Weights of a small GPT-style language model, trained from scratch on English Wikipedia.
Size: 16 layers, width 384, 6 heads of 64, MLP 1536 tanh GELU, 31.9M parameters.
Architecture: RMSNorm before each block, learned positions, biases, tied embeddings.
Training: a variant of Adam for these matrices, 585M tokens.
MLP neurons of a small language model. Each row is named by its layer, matrix (up: input weights) and neuron, and shows model dimensions 176-367. Each number is 128 + 32 x the weight over its row's rms, rounded and kept within 0 to 255. Numbers have three digits each.
After each neuron's rows, "fires on" lists the tokens most often at its 100 highest values on Wikipedia text that the model never trained on.

L12.up1440:091191095145190133150147131158137127150122090057083150150135162133065143096149127097094118093140152129186059116118120101080214136071106147160100137154131159137132120120151197088136157093177114104106147125118122080073103147133061069133078100166136119137135076122101125100103091121153081145064118112071122195136105150111118183083176117131096159105121186123174090171128147103143098175104120204145111092128093111171145141173148091161130133121211076132133088141105128109060086132112181108141142093151067065180153148091135132135100146159126181111158168142125183170183099157130170155
fires on: " km", " m", " mi", " ft", "m", " mm"

L12.up1500:146135115088081104129051144113142161134101120123137175129070129123138084135131113139121079129089112118076179167107119105131076143117153140147081159154138147079193164080142159125129192075167130083126127136143173154148130189159081157120113079170163150133176141112078144125133077049106157158146173104086132141115110105086140151128141104144159107144124096104086145107136091159117107118120055158157117131081134145109101131154132104100132100157190174114156084184103243178162092152132171144066095115106091138146110109145123123049118127109173083126126150137091159105079079134130167141
fires on: " He", " She", " he", "av", " Mor", " Hol"

L12.up533:104099080129165123109125118112093164153061131148139168118153099149168122104164154146201149136095136119094106159194108134121164138083121137155133143123102134100107134130114166078130137113145175047129109107131121127135118146191101140127087104125143107081210137136137145108098126193155129131147110128144129111069126121099099135070168132154157108099149109179127139095169138162122204078074125129182117128209114089102078097134122124142108170136126167099126126181137181150137080132102168156140157140141143129167108126075133130110166088058134101076187174103178162173096153137136063083
fires on: " W", " F", " Em", " Har", " St", " im"

L12.up861:172135099053194136137076122138132149153137122136146155072119148193116094122152052087115138139057089150145191091163127107126097138122121118159120159115161098131095162104071156092075151120132131079100128092129127177063129131119134129174135108065160145143186095140039111185077055142158144138109179102145168106153111144124092114131133122142123119110132181143131092138119086100095097140133093129104138146151123129070126159083117138117167143109157157093093166179154166095176113106131157174088144159079142090186093144125140142127074183159156150074163131148146160130112161222101198162
fires on: "s", " \"A", " As", "y", "n", "\\"

L12.up884:122073160103196128136144120138153138108128114159095101084141123159131135125118106112186147112186113168156137087108102129141141109083178074162128109146106166116094144059109110170115158088158164038088155076091118143069076138135138117116111104190099127117134111139089132116174109112124111170064042131107181088086116110134080120117177122109169153116149162186110173112114092122129156083140108156138107160115164063155139120115086144135115209111113173165133125124153142080112120119136177199111200125165140119130131128133171144183162178106128060096131155133134132137152120142100052107
fires on: " W", " (C", " w", " (F", "|"

L12.up910:133158165049134139131114123109082163131126127112150108130082156183079093107108103099131161178131206107108136142090141098161155099136183160120168145162163115197110112116148104130055154129144139090110141145111126037171086107145161127124108134088087097144163126093109151205115115144122125080167147127151104083112068086113144179147158151154138162127078160157085129136167110142107157106182159126122095137146113091102129190170136140196123155136145118129171114160124144125133044105084133144044130073160128150111195094100111127099078144046113122151137095128119098110121090154112128060
fires on: " It", " it", "uck"

L12.up1493:088137132120090094153120088061127090080170122108126140147163105109148138176075066158079053127067119141138166119127130073189100083142100141126152128132138124121141136153156199089066116110156153157155129088113145155161114059148063114119161100158084133059136072133124182157136090123071173042123216111153135184095127173140135077117133126157110150139096146111087096108141148216183114113132062144147071095139137139117134118100117130132083109157151077116117162120156142195163149166131123121069089132129168129168104122149125149075110156127154141189107124201094138118147100179109155181
fires on: "al", " O", "at"

L12.up545:116145102144177108114109146114134093129154120161126165142175108153125187130209177117121110173154106126123123098171090111079089136131115190147175116140100125116141140118093130100101140117188072143124106122192176167102130111104082141176111069103141160106119154122116181104120173146164104037138197110086154170119127136107061057138129150181037131152099150164164151179161116120170110142086076188118188171114157099183163122124170153146108114120188056120161139097155150094128141113126150106153150081123156071131105184110126186138096153177136126127129113169111172157167133152130127094
fires on: "at", "it", "et", "s", " with", "ig"

L12.up1287:115114120088113120146152100173154132113125107094103159125083163107097091129106139084120190103162119182101141174155153106098138123111155088171121110119168146097126114122185141146101125105145109150162121167144142096142162171107081169142121114119139156117084105112166127143098199193111177172066137116104122133046073140114138132123139126173139146133117142083131118143122078142173075148132149065134103170154191107082157105115225120119146118134087098132191130120107124149197083073145104205077093130125136054177137137127139158128129109121239113151147147117090098066084165096086166101
fires on: " |", " police", "ress", "z"

L12.up630:119126136137159163165109120116141142073152119110165080090123139095145111152148100126079179132027055145116133097166110117126109100073180160088134098151133170134111144140129130130071126097110113168089112154120145144153073097132124177165133088086141177163111114091078116123109112181081116119084104053123184158133066120117129060118164132106143117130131133129169104077130082090176075136156089147182141159193151092083148162175180157178117129168113145109101088172188172115122080092115146173113140166175141103118122120146129132176045205142154156117139069194103125155186110088116143099
fires on: "\n", " Jo", " Les", " Bal", " L", " \"S"

L11.up1514:114081161142152142079129144184094144144142135154199183133114148152089089162183120083161117138150156100139108161169141109191127106115119114092119094099120123115098133166101159116180179159130199106090156116056064109148152114018123116124137077156150087140139144133097157097098095119167099203147156130101128129101142096119105195160109121172062151167148106111131079119171190131114175092136120131124148157152093145113139124139124114147132108197150110123133143090124146146112183069112123167094169178126123140104138170078156131136112181101112144066137122107143177053099121123050063040
fires on: " N", " |", "I", " (I", "N"

L11.up716:111164137133201154160097141140102124134171103136147161093130116091088167116149078126148104124117163180166170147131144123070142107112134118070116145163101131084202125138071204173131101149128108134128193090129176079060123150106119139134065159181099142131122096164065151095091064165158131151152118157100143127111095094124166140111132143147114167122121166091168082130096133099085095110143135174165165079127171117082100159157144107127115143134099091174135134133145118130144189093147129065152156139144116147118131179120094156155103114168087101150163121168102138150122091159061163104
fires on: "\n", "-", "|", " the"

L11.up733:101074100107155088189143107150152101171133173112095118130103143177118110153122081136191097140160120121133184185168089116190168062136179119183145077110137082134191160102099146125064172143124141169129154111100158157193141117081148138089166129103107134061084042128168167121135095112175160132126140083140092147099120122110119186133106092188143110134109139164097082124143085088132094147134134135134062145150106136096100126113152150093133173103111101135088198121109123139117168166048189144066133153096177113184150173140102169107090125122178178087135122151090165110105099178105110094
fires on: " E", " League", "c", " FA", " AC"

L11.up364:134115152080113141132151102146164130105146142104136139115113138141117140135120123120135123103123141101131143078118136066156110036077126135160188139112153151144143081121152106079198163087141118110090107110102148123095090108120106156088132081175108165060098151189127159101059113111130169138131136118200122176131164128137141142130128112075117167155151140169131133151106086165137170106088141087086124139070167084123110127138089094104080187156185150119103112111097173118050079141104087107159161143087071104078138109154110131122130120118096136111170134143147089141094136125089124017
fires on: "6", "8", "9", "7", "4"

L12.up1174:143120097137118098088068083115154129134089114120094153167171097154170093101162085079175116056112076148151143187093111103076184118099084172191106152198126133100192148151107142125093163129080156084078123085109136143105090144137065118083133061113122139102137108101117120127133158141127101144145123094155115166102127146148100142060122112142094113104165119154126142114154104122136117147116052148124119116119142140168133145201172138108134139132139123108092161178135176174121130067093164127055141170104106160135126107135131148163165132136106085101161123096180113148095129107155132139
fires on: " T", " Mar", " Mor"

L11.up780:161100127121173135123070140102140173139104068115156123134090094143123124153085174147129165122104109178128116105146125108125121111122151132173146113147110125084179114137180159167085147103159176099130204157110080126095096096178109131131127131097087165111166117175137112135069069165152141123150116098171101137112130095065136166128125138119137108161123087092069083126141137094119155091123131160150109177111238120080142218178111142088135181150177097178070139202184165127108122123087159135128155134098119116141140140145139133129146138124114102132191158089170154137141146114082071098
fires on: " w", " W", " Love", "ven"

L11.up732:136128102103130143124129160116115090160125129159133145133126167202142137149132140147144163011071073145146150125170128139155184091102144068121161134092117161147117180197127070117125188079119144159075135134116141146087155128112087168081128137118149071084120103075145083135133140164085148077136072105110140144160149093155129119135142014154114105141088114173150098134194114111110192081119131148156097169103160066098168076141167127139083133054107174119156177127117097118126137137109086156111183159160142095129136180088143113149167099121158107185119091127177122141177153169158150108
fires on: " V", " W", " C"

L3.up147:081074183132150140146101130117118136102122056108083178107106182186130096168087122110136150128143068126165187159086104121150162090126141146111151147156173120120129167148114074086124177180138144095118067141095162092091116134105147084147119112109109169112182057130140094116147126154133118117121124129142140143108145068030132134143126105122162125103157149162120095123149130156132121142120148159179152121155124115110149141113124073151065190112089078112109157153090190125143232157106205122044097132093093145135181145077123115122069125096152143129088087124123135082121115177100125110
fires on: " |", " (201", " (202", " (200"

L3.up1231:124075134126142159121112111141106112154148089126132159122104102119138128117148145128106137147065143143106045221083122163129102112157113109146129132121137157110094091104096133149100158092120099166117087154148123133153115118151179121169140207136136154172190098155123136056156108156066135107102120073139106143133121122157129145107146114102116103093180121136096192112160194147177142129093175169119086168126081108131118028126110225141105129132143100153119149159116113103143116131130156122084032145128119173148176155109107117138134131106109137145139064134144155121126120119110140159
fires on: "===", " new", " acc", " Games", " res"

L12.up965:142148152132117153182155176092138126128179156151154157172132160127144135149160128119136143101148121175097124125123123137124097157131136125115078136118142186133119149125100158085140191090187100083120157136128189167179107157192024147128140090057101134138105116111043097119152164100119111101113123081144096176143124131148110089106122111159103114106092124144035116129165085123074141127113037175188120156107095135134135092127140212122158095156129144100153114063087090133117129141136100148062090154111151100251129155153179113112126099099123072086152115177212085144141123115166160170
fires on: " H", "′", " O", " con", "|", " ac"

L12.up961:143120195079137118114142058113166122212128130100099137122155100145187131100147138155150169138155171110132152142122110105116082111132114100165140122174127110123104138143105103113105133110111157099136133155170097153040086081094121209153111128193148161075163092157071203130143070113150134106146094170095124180074154078101134058210146145097170127191131189173109102142137115143129187225146115198078057107106164147120113099127114108092128175134121119097142156087148162135089056175083140102142107085124149101057113142108113110149123113105113049096132122154154146157184127159151085179
fires on: " \"", " under", " over", " you"

L11.up440:155142137119140136106110229131161138155172109147129155152149111109129080137165182148143179088109111111124125135139145128141118014109197128136100111123104211113155119120149135129155125141162116104097087142102089053148091086162105107092091126141150056085132129143184114130128134154129142121057072112108161118141161137081072149113095153140130138092114159162130071124122160136164125143110111178148088157155129078148158107141098152082131137118104141118092163140106120186089136126155161094115123086089084100098142164091065122122099191236098083152170133154133081126108104141120103062
fires on: " V", " D", " Green", " 3", " \"D"

L11.up129:196135122138162113111057137138124107165144230147184149146038094165114115128138132061122104129063097119099101130159128104148146156145169137067149105114064126120128119129149082089118144112149149152149132031103123115124133136119136162099175075122166085145122140066113162144136146122117117144160064095157217169155085125153054065173132099125083057139140114191140122128150096126111150112126110150170108163117107083115105092147188124138131181100133115097157144144132116125078106158155118129147140134193175094132158101147089182140124050137129126076085157159105194191169121104107091099
fires on: " St", " C", " L", " Est"

L11.up1203:085102111134173121093139063125145170096124123132121142086136081078161180118119130168167094148124072181122170140138105161110104141159163125131078145166109151135140125191106115091084126167168157101092160058149103122038072133139151199145139132118131124114179113113043106164105114145103103149145194116148133169141063099144120094103162113147145170092156130133051117121079087193141146113066097164124126122141187109146109095086120167132067098131124081115096154125141149099177128113107211107162132188109157105109145118184109191165104172152109132058119097170119184115154112137073182138
fires on: " in", " \"", " In", " under", ",", " s"

L12.up507:110194134122111098170114101176107156097159147118175145114092171133071133102089117106152142114103106125091132106115130067131131133129171129134092118157135140056125151128114145087121161185105156116129080089125165086129159077101124177129143173121117084107133046146154134156142041144081173138162147092111123143113094087093128144118164141125142121137124087144133113108140179145149102143145123200155113094074175089112124067170128119119127125171110144153168099123066171212114154071195146135124168102185128103116099137103147104114150135121128141126179132154084133142119057099208128167
fires on: " U", " O", " Br", " (I", " Bel", " Tem"

L2.up1027:144153116029151128140114122146145119135142138158113199137153140129095095140089142071131149129123098180103171172112062133094151138098153076142112113136151151112138108111090178155099120132167189101054133145080183158106108124061118098132103161126138110111128135118132134113159094154119127130155133090179158189059121097103133079201177137154176174155169152147114096152129094119142109124108133182059116110154134115137106177112144116131113160143111121181159103145118125106120167054142090129037182117130112111143116149123183107212158160087186150110144019108120120081130120151122147118
fires on: " (born", " (18", " (aged", " (5", " (7", " (6"

L11.up1524:095121118139144155133088148103113117156104140149099118079121160149071154106152160103126126097169145224089149146083161154094124160131152150169110112188131128134152092209186129110104121147100129081074151145145082120065116150157110094040120165159155179081125131130131107145085108139138176111172117107150149081108124139145129131136139116193134113133129185117119133123137103080137130094098134113113091096159169127167115093136162131148072156122073121144162105105132179142084177136124139158046117152094044103099110105158095102091191119085103047129137112157201155092160131162089192103
fires on: " w", "wn", " suff", " down", " App", " W"

L11.up431:141065131100137114096099054106084101155095103135149164133129188124068064103118178063109127112121125084084101135180180138089153086142110049149102133163148130114139117080168151118120091107089150099098143128090143119141119183110154180146145128128092073174144108145136157168106152187094138147172090115163145121092123152130149155111084119138098169053159078169121131071154136118162125063140114138134135123176087131099084095053174201140057108116146101143133104128138188142090124133115166115103165088178111165178134130097173180094145041144127126113116136110118115123102140120134132094
fires on: "b", " A", "m", "ren", "B", "A"

L12.up898:125152110083163106108133125154179112167164127186154148122137155152077159089196145134151092106155157143072144094133157153077155140139148136108113084162127186121099148178055199134102177142120075129165139095109110124126104158119126152113148147130190086142119118066108111092182123166091151122139123114093097154085166118143078158122135111114167159173142160136128126110180086095095042125086113228219142155134102105093142103130139121148119157107141104163202161141154100136139125106090148124173129132090181147109160107107137193133125122084183124141130110148119119091156148239089170096
fires on: " inter", " Con", " con", "==C", "|", " ("

L11.up110:151106105122161102186142189111127117188165132123162098120092134137156128119172139185127138128085119143131137115152111118106155104158092095139114143171116124178220167087105128084080095123117054124110148136140089120146119135123147155103127115118159200105104132113116118094091151085112138082152100092132146123152142120113104068154072144163101142154161185118141131130192149127174182174116108128144112116200164152106172166138186136119041101102095106139153173110178081121139104103144189119124124191160126118106111114087125131103130121118155088127150172111177205185121107145153124116
fires on: "in", "ot", "ic", "at", "ined"

L3.up682:109129095174148106131110149140161125113130091108109112123189089143151125123131158066201117140120148115163099120142151110037167152148153118125194143141178121155127128141118118094148151067151081137136141124103130239133154149153167121133125023128114141121146200104130111177082155122066132162109147113128156148125129086140136130161140146102112162178155115099103100085104151160122122103074108134168087090112166116104088124128084147114088122149182095143138121118138096108136166147081081110118159202080145125180152105158157056102108157114148124053139121083193072150164145060148107119
fires on: "ris", " (aged", "ament", " using", " Che", " v"

L3.up676:198169118163102093132084144141071120149158094093082155092149115147157169187123153131157159192105098095154128118082173153123131126206162142160093169077192142061076146109100138115136172083116141157128124149105137106085114131123143127099151084137155079158136192119100224093102165132137144153173172155192146118115133133144090095080162124129092092088178132100136115101163121086135132149101160180136164134109138116166072131162137128179096142132123086120117150168111147144145156096158088052055154143105139100146132131102148095156160027105111118165151159148150141108129118142130177182
fires on: " an", " named", "inc", " Born:", " on"

L11.up1475:108137171140101088166144091087117143140085126096114147100106164109138145171114115151184128179141133162040136093158135106083142148098148101156059104117132106134166108141144170091077131092156124101172114112135119112091128072117113085148141128067134148103149111144111149131155108129105133145114164118145082171095038109177044097133162096119138123094120143147103097098158125113138152054105123149144086130126126092111054096133139145054098178120182127115047111108117154144133102155138115119134144149173141122096103105107112114146130145131133157046100142165128204123122133062107137146
fires on: " M", " club", " team", " h", " bod"

L11.up418:224120158142110099143123133137166114086177152096126156122129154140128134177201096106147098161162161124146158118096159091121170086108108081111096098130140085154169099123132119155135155096201099085135087132126120111153124114137089133085137123106158136054124095091102162118152125144058140023127129139111093124117120145108056180142072103158128133120117180175147126127141131068147121137181144168103095067129087148140164091120171143139100191182114132195112182125160142146079150114177159151116221114115085096173114098093161130143184122121171128110104107140143118104145170119102152133
fires on: "\n", " a", " d", " f"

L12.up1395:110119119133148162116134161158103089151105141060104156120133087163071151144158169103165102109124156154065142177172130170096150116127142099133097147144158192143142148163133085084161158109138118189166121098104101114124083122064095137114116049135134136080093100089087162160150126111179133056116123139095152162116144074100171125126139124159106141109133142115128123166078115136140105128124116134109126102200116101108103111116175182125093114090105051143110144150211095154132135141122098144110125127149153101117151020099179152169158143130128112074164165090199156190135133189160138110
fires on: " in", "ab", " t", "\n", "ac", "oc"

L12.up31:094142177129164088118157105091139117165163147089108141179119111115154149134105126133094096084143141159155143137141185087115139072107122125131160106086174156096137142145153109115108121101134108094158098178115093137084164183097158119114142117078109193161155143134133133109143141119113196097155077096100174153117142150171166112077140092133109096117080149153143133098118106088117149099114154175186050121139093120148102136159144141152165149085157147125119066105115145069077143123165143189145124112132097167104122156087093112050082222084161098139159043159126077130156098129072165099
fires on: " the", " club", " B", "'s"

L11.up360:180106143110126041107101106109099099155132135162149158119170086141111107122101163105169132027063139132138128157136145100136127105147115168182113077121115152106095102148174125096122173143099156154142148114066109105134077151163151091149167098078160147137095066120167152084137156190107130142134102075091161097088161095024164108164121114172096084088131147139170162195100137112164084110165070118194096152133105089151093140204148123155117103122127107165093114164103187145058104171100182123123138103145101166155149130133107129093073133124108117149101157174107163126139124067134143159
fires on: " De", " de", " Re", " Le", " Te", " van"

L12.up776:114101192169133105100063184156184144129125184163155150130076150133142107129133128154101095070117098127130182142133189123162127134156130064125064106132163115108125133115152080141201196090118121146122140091135141110168154091135126141120105062178154069116138125095174132076067100109118150090129178085119099133124084132105136138163119147111170124113095102223069105104139204144123139149106167113141158185147127101107114088121205117160110191103119166106124148194130116168142123149114118107150116129141091144174109087114120119103160109079123193090080110084175150217168090116111161102
fires on: " re", " New", " (", "ent", " state"

L12.up1532:222152131116163119185085133114140142110146128137196155136103165141133119139202164133131158073050182075177099115187139064113155093182115145049090100154071123110131144055062140109174131123176078200150169107120190134089113150092108120138101133134115066125143148121069128081076109105136117113157106090125128130134040109115130161134141167084151121147110151159120125192159137118107099118129111201131141181153080122137132108139089107197097127062171084140181150137176139169082202112116144097109150139162149115139144142061130211156118123182152134155085096163158168156152163116118150095
fires on: " as", "|", " a", " This", " As", " the"

L2.up1483:116187175141132079155097092163157109107133070123119099181154150144077152157131081110106074163123180147179081091170111144135131081139122121153144135123122109128170101121128158183091066059136148154176105108120107152131132144214122134134164117149063195085180106156128085128101173098193143122145156105127114102167142151096074117122140130161097126151097155119062101162116126138111152124139089090109109125117186156083108138164116230083099136132131079138147083126099153158144135149128090075081198137102101160090131098178101106116144116088176124129089158091122111076128159166118120089
fires on: " he", "|---|---|---|---|---|", "o", " sec", "|", " against"

L12.up523:173155064134164103155120136178173087147115114125142112155111079170095110133179133154121172054074121128166149154093105102106154140156111196128127147141116126092110150135160133128100098144108131079128127075150147155213122075108090131103053074129160159154115108075062205143126111196090097138104070149062095092139140131076014158155128175125137110143163103131131112146180183150142148138093141126140101098138162135166151061121132138129074173126178148080100114124102140098133081116106086141114190136074126065128107079187109134129126130147174138093169153119124053119084041094145140150
fires on: " \"", " |", " a", " she"

L12.up269:119116125149094131095130138151155122163175132177150129044131191164098169095107070114168138110154137158097124171176112138064129105120113117179164124131110101122136088118188147117096164146141153099126191104107154154101126186136150157088173096155120108127151090160162077109110096188114110146093154071117159132103195139114112113089092088102128131074173145166095091064070070148126139153098121106159122110130109083154068113114157129173101130105107075182126140115157096101091122082051124142133137124177109069177120133150148136083140102133100144113149141095114096167098107155135087103
fires on: "em", "ri", " then", "eg", " Circ", " also"

L12.up1396:108110098205123106082161162123151177126099153129137120162144091123132138170157138117110169078131116172106148105125118089172175077158183070155072152131141107111170054163144077102088156107113095141075123090115094125122148109100045144131171078167099185085140120159126127181083112111072129100131113075098125200132078139096074131159128138139122143133122139156104082179161104135114160040150160148157128120150151074098089133117167175116091133082117132165111199111095093216115151138172127089160153087110167138134075114150112128148128087140145128155125098109100116173121128119155203115
fires on: "o", " H", "i", " se", " Co", " He"

L2.up511:157133146137144121145072146161146131154131124116113209112112172131163103121092115126126169141125168122114142142101100146112199086110134103179140097114106162132147095154088173147112143173096129114132128094128193134121107103133109123102105126153113140083145072109077168110119086137111152119172096131119101158106072111115116150130188102174090123159152155159168090150173082145104152127097115143210121085167117117073130080072122160174124195142122089103090142131139132124092140102091193115080136117152137090127141138068149118170139134104218111125100093150122133120112050079115162194
fires on: ".", "s.", "ed.", "es.", "a."

L12.up1123:094109120144188076144107115141149125147124127184168114101054131076103117146105137085142135117148152135174097146145132077137108067090196137140145118163129145152049120107120120131091112132174185127152127050126118128084157087135139103145110160049122067125090098085103129142058154151125126098142133150144129127105102127108110185118128112173079128161121110133138103130131132136128110168160149146124099114146106143148100144115131151113068177168144136178036193180132107162149140196150105131172141104124144144135076155071077218139119148169108129085185125201132114153087103150125237177
fires on: " Ar", "m", " R", " M", " N", "al"